{"n_layer": 21, "n_kv_head": 1, "norm": "rmsnorm", "norm_eps": 1e-06, "positions": "rope", "tie_embeddings": false, "parallel_block": false, "init": "uniform", "init_std_down": 0.00351, "lr_mult_o": 1.5, "beta1": 0.93, "schedule": "wsd", "final_lr_fraction": 0.0}
MLP neurons of a small language model. Each row is named by its layer, matrix (gate and up: input weights; down: output weights) and neuron, and shows model dimensions 112-239. Each number is 500 + 40 x the weight over its row's rms, rounded and kept within 0 to 999. Numbers have three digits each. A neuron's up and down rows have the sign that makes its largest values positive.
After each neuron's rows, "fires before" lists the tokens most often just after its 100 highest values on Wikipedia text that the model never trained on; "fires on" lists the tokens most often at its 100 highest values on Wikipedia text that the model never trained on.

L15.gate531:511482467447524469450470508438462532493520485477386482420531495471469552538492450471539460469565498476568440494517542475488587535437544510403512462467520513485460525492436449553462473480410456465552532540575528494497512530530507513567499565441551487470481515521519555512509552440513519477457479516457493511523548500448535480489545471431513443482535547480508496509523590529475491453505
L15.up531:520566451460561483527494594543484479468561529542540439526442483553491519500533543506456478469498529478528549558579564494496491488509507500493477596500572568454521516384515491567524413418512485501513538494440534456499482511518479442531471509555526458379515460505543516480430528426521494560516492498436478424484478450488471470463469517449507495582481413524503468531466453450531481539468
L15.down531:512550585511468526496502520455558506510489578466456503509503481528510543517485463500450546514462548491478567450511455530509474425530460413493531539517536514488499478493547540382515482462509500498453526452524514537463500476495565445518506490518482519456494548499521576490566489487523536498519595512512498506580474500455426265534463562500485453487467515534558549467523491436544589535545
fires before: "=", "\n", "\n\n", " the"
fires on: "="

L13.gate215:524549510464490481495517507591588499486523514482528426471462498434472523451493500570446458471454504461508409508415550519591491545479548523482495494461464539505522417537483456518466506526465461459418525501455486570412433496446534539538540434535481473507528510471568493454480512503526472582521462509528467514579485573557450531501533505505541513554510531562525487508453536518467495534477
L13.up215:522525584526373505470501493581464567510495494528541492448480522526430571557519514483468533505496461497496518469543561504465547555442586531550476464498517493593507558499494497449512471493492517451473447527516462454489543535481518478513508492494501442544533471461505467493528458511497506507537501546548521453515495439435472399475503578480565555618539441452539530462579468565451484440521
L13.down215:487501503535417583464522452491415545489466523504514429567439508514448529563479529500461492445449501515511537449477470508507608493488508493514547493441517491480479524478485454513546485517496499501471541440467533523478471516494527479465529478553513416503507470570481494481506452551527549490489476526509453529569443469537531338469500512465527575495515534511531457510459475481511485435421
fires before: "s", " He", " It"
fires on: "'", "."

L17.gate546:452518493522485440498566503491398561441515451500558503459492478498504439527495468519455518453546502473489500552478502564547572495461537446475514510440425429379442484463542523524507435515500503529428453449484462452492554506505546499491523547591558481465520504496478518522536501495553548525475454473548539551528495500549475512512555553497534478522494539531568487488517454500500498475538
L17.up546:512513478449519443505500530520491530487506526524505545507544515462495454463439541514508510481595446520510527564498506566572475525538518441540551441445521518461602505498454479533525514505510504452546527501557439544512577494515570440500514512502582418442505413475551517480432556515616476481494487494574540555399509496541513541472565534505454490494451513480451508468515473563502459499501
L17.down546:535541535534432490500441455567480473525473482452515511562499544565482440446469511499553527488444530514527446411546481461460497501489500451525506516511454439550500612523535474501447589444522499451472526527456532471563494519503522549477501509441446612537433549531499456468488461478444507560510572506559432487489517450470495458451472498422543529571517476557435523485476514490496545473483
fires before: "=", "\n\n"
fires on: " =", "=", " |"

L14.gate558:560422621507497533511495482520465501601509472617536489515511467509456581491524509518564486533566452498518521486535526517499458536471572548461449501450509470511471507510531503570495425466441509512517486495522568455508466518511486497505460545539539465489514565493524526515535459507543500460437539467446488511525452525482539522443504434487480525557519474528508500458518527486504513489466
L14.up558:586445424539502570516518449466521509546532515507457421468513508562525537517504528531564561482577505493424467455414510515517476511496517494468521553460472456604535487469521540524501565488476470549536494514540473444532450515563498478450456477519576516465546469496496471493493525544497497466455580511473467517477492422486570523498431469444535498576513523488458457504423472602436473497494
L14.down558:527479534446487519565498481505443465590458441502580439472524500550507536487456521518539468556525502519477487483558482535534428498481547474481497510505508502524520503512546463528557397548453478496511434466491494465514487572588461570444435529502451477475434545528538491554496409552547488461430505482430522519504507520471481468575499405519550513566452485531483495507514523529469538497447
fires before: "s"
fires on: "'", " rel"

L12.gate431:491513505483543477434558538484471420514440476548530499539513520612472540489465510496491526451455523538563484458466570505494553555500425535473534461494541511517446460508401428465537479485560446474432563452473419489471469444528487476463516454514417482512435482471463505423472495472420443458515508472506474482477519525512533509505456483507526548465512534529553444549549576484514458518578
L12.up431:525462538507497499396498546459498435509470505508525505536496517510506443467522442429547459492455534521555471486533559569494493518538484499515495544445542537552459516586391510496504523493532520401481519546505495463465537451482475515448537426505499447462488595491576524444464504437497539477506568416530483546520470500438491513553483492438489539448512428454469545468601546570533493485517
L12.down431:590504469463488511496561511504417486513433454485467531515503449582556511441498398527573527507478561521443429487495497467552502516481550451527476525489562478466520449509511534547499477549448447499446535500534500491428493448546497522510458484574445474452479506494597465567567556457462500506558536515497563452510586520441505365515581560466479451557497544440529437558539553553531522521503
fires before: "\n", "-"
fires on: "|", " |", "-"

L6.gate331:465501409412529515454504541495513474502575463463504480515518499510531412478481456531527532372569555580505477444473454511465517522538535506453551492514566415530449486499465499468489498510508503408509553487464428506530569419487477536540472484510490473420479507465576465517541531469469452516530573506450509476477489538445567499529564555498447538460483471497575446539477515470522527502537
L6.up331:534501437459524531427529506446494563429417478404475490569519499496541398499546494515504453475515517566553442490495505487421528531540554491506492550527513496528510439522495489530548516446502501419510592484512450500466515481491463536535533481467484469440432545503538458483496515461490540389522524528503529560403481476419553485527592543516455539485557499420508446505581474535562471514517
L6.down331:453486498462513537598508515562485518502539491439520492537521472541456501456513520506514491381557577564456518481503484540450508464495477576516530481503525431531429518619445510523475445467463524445535472471466424498504447421508504500511466478510462462446489487554494516518572481495514507424519497507492573513446583552511516439535593493478470518497477472498510441511481512564433471483544
fires before: "\n", "-", " Pts", "^"
fires on: "|", " |"

L4.gate431:585544526486500455557489463569516543446509462511526491477465520485467485597406466570469507556528363490509442544508476483529517500478517460523441527523536475471419471513503536545557544512479451444533426486486449500525523492512504512521454513485506533493471462500473514516549577438526576481485536457478552505489550460433453510457517536512562499531540583548462507522515517466420459486517
L4.up431:533483537492553507483502514493488516524522497391499505470541436530527530479513463433529483482403497542516512486543473530480487469467495501497510447528488532545561464557482435475441571521525497451480527495430492517519432605576492540543504512517518510525451515539480478512453543503432490628489538481497506526511515414591498540443474518495498520528489418501556521437479530520479606606469
L4.down431:507450573490544489546526474441478517528577507456441540536555511528460530433599508497484523458411539467485519436504507511487456505449500570489519510467509529476536532477506440522453504476493488510471539503501458511473402515519500508507497475514543489563492557476520489507506444529516407509515502498560512479447444503548506613542458503471469513492452422418506489432519403510522583511507
fires before: "="
fires on: " =", "="

L4.gate358:489587509547515473447476439475462497483492472379465499552490489537516436487471491511487552508510487531547446496485472468451559535516534487508523471497558474473490510471443434457489516416541478402580513497490459467580432520579532522520490511551460506547451522562496483518469581476464540543483521519545487486499479540469463497435540486443440493514495514541549544507414509468433532505435
L4.up358:567585443478478499516489421524539532476516433397501510487516465495532504555463508521494543466419442440534557438509500438550546539585493513554489521508572515498504520506464464527431515435530495443530486470535437507540433521496488544514525496531424496510453470528459513512503525470432552483420542487469489490501501494491414488455479527429467456533522516491559506472455563486471557516476
L4.down358:556493502506528435514490508474444493529533512449454502606581522513515487435501516457444602564517498507540499427464449520525494522446525436534560472443525450467487533475544501513462492489484448452459444522482550506552427526569507488504467515514495554527504504467477454528479551526410558518494564471518436442558433464461443446509469454506519466498478466524529520492536429489472592561524
fires before: "\n", "=", "\n\n", "nic"
fires on: "=", " =", "ter", "ff"

L18.gate397:419489478474496527475543533505510501526502525436541500480545424506476540545551429483536590466476513504536514491511438452496503524538543484464517529497488439549549444538532444504521522461487475505528490531496481506478492471477456492553493525610537547476500517538504494488459488505493565470522445458405466539424474508480454665557509585477459441490516501517431497556480564457532526466485
L18.up397:482539478495519535541506507451497502530436551480424536491575450496534524462496495410469503522511533503524521413523594527513394544530397468485510567456417534481471503523502533542525515494589558483457522491564419520459446550479420461454565476419414510468552466509523468463504526515446513497475480439491485483452363541460430495495494441446449486498504517533526546473515491564530510507493
L18.down397:442516465545501497457550575478491465480434466498463574509523475537475546468504462513427484540544473503552512506468474549526507523511486520504592531498563477494487486581494449514574446559494443518512467545566501471536471426415475488464457507545488444560478477535534449481449572544466460516532499524530505430540510524516512505547478463498500462550488472478516418554511505507515467520507
fires before: "-"
fires on: "-", "so"

L15.gate470:462492489585511556510442465483477430465479539464429524498521473566482499548490578503506505488462486500471558505479543525442478535542529482468518505520532511512445516440438567485528510453513440537562520454464460522481457469486525570442424600482465471441480520560482581474480526485494482472434485483530534532513515512426485514450490535448514560481557503473565551535476488510495513482558
L15.up470:467433511534505499546533444490513446486465560484517497464536445542435451412511460468537470520511492541498469518549534567462569495507437466565519546390542494538504492499471482503538481503465446520515512494548509543514412583528480501450548504509490483434502503395409479498468537523526499522486542500531526533570512548433547461459484514362437483463564424465527450549494506502533438501445
L15.down470:481544452545431523494479530481470492495527605460514455493491414558534481446543465534484440502478455488532473506465421495521543457500463475512488464550512565556460457496497474532524416521454475519498488517496495497542511554528460509494456521540524528542416420533525487396482570480445558470470551513481454450582510480457519376507506522437473418469458490471555533593469503507511539511523
fires before: "\n", "\n\n"
fires on: "="

L4.gate648:513530427511473512546484521390485523470408501452542525508496533480492422490423485507497484526515496520580435544448501481487493525474547483451585418438556452560488437483384458551492554498471575564490444519444507493492439446488477560464458567459495513471483477478513418499475516479505489541510505469531538450489449500552473506492449527404523527473530508472508538428491500488521484536484
L4.up648:583481466503485450526557552419524520458464480445515544599546501503502464467467517480507491465519578487516425527482460537450483493455520520452511478515539465581548499485424453481475528469470472511478475507495464460494383449545513517441465545455534531455531470497527467493416493470480479543537547492540527449486478429526454483495479573450523540519528456468543553469457507470536502488437
L4.down648:567496530460499435470493517496458547502467508456502537590514546537505513422461497493514508484471502509506558511488476466486455513495525436449546470471549466494537490506509482492478501541474451559459493509513542534505463480511512487521490519440457490544460548561491530492430481444472475563538507507506511444510460414572494306465456500441519536482532491501492506562457523478482530580513
fires before: "=", "\n", "\n\n"
fires on: "=", " Tre"

L18.gate320:535480461478524471429431492392471397566425409467497536529505590506499543506552472535500521516497513526534461503396494487540460582475478515481439531459554557548520506531476518491539513505507437561501454541480523510468507565532496467436581532390517467471428489538509466465457515528497480463487548485418464542467468487480508475565510536458484460475539445450539502523535491458501507492539
L18.up320:517491506479495438445475542504500434538501495527500443581570508537590499552448496495454509499460471487537474459502597457543472514528529459520449529562515516526510489580523523545543567493496487552562531471520546522416524551504520461478501485407435467490519483468548533485499577537431449463490526452439457491480438571488506479508505494425508481577467511482538541467520539557468587411541
L18.down320:506450499532505537440499488519454469531471556479518543543531489556538555461533536480511516493487555504493516491508531451506566567514455480509547488462533535466488477481543510507477506519444502533504467568441493514511481531430569597495508472397515491517499458525499446499486541527486466474503557472535489566581458512512494465470481418516441515464452496416494536485518516490450495423572
fires before: "-", "\n"
fires on: "|", " sl", "ho", " thr"

L10.gate653:437500454469473539482525422560561521484510504524519525528538507536506440555524488576414532430519472469510535464532475627431538465580547553501491541524500568528478504575550497516531495447488547527577441492535523416443567537504511491513517488520492438530503551501438473568459501538502508571485465519518422487490511592511512420505504455495507508505501483511464505524477512525521495513440
L10.up653:448519471491513445467549456488561481464478492494470482495503456507494507498488580442492559477515521459425476552534536496481517614560587532589463521558484466487509598512524515525496568518456513541490484492493483484479537561497489471549559508520480480432474452511512525450483494521516482551516450572417541497474520525520485487540519502519449473530512508542474532542497490557415497526459
L10.down653:536491568389540519526569538472510548513450530522529484552484507483496541478491516469528455496548443558431483498562511405500543481474558480466475450428479490573519526479526485499427444497451516504497554465439519487466441483517524524454477483547368499533527398491474545399494519548508458543449508513461520503458458518492563464447433447520536480523522482477416521473463424508490455553431
fires before: "s", "fa", "t", "m"
fires on: "'"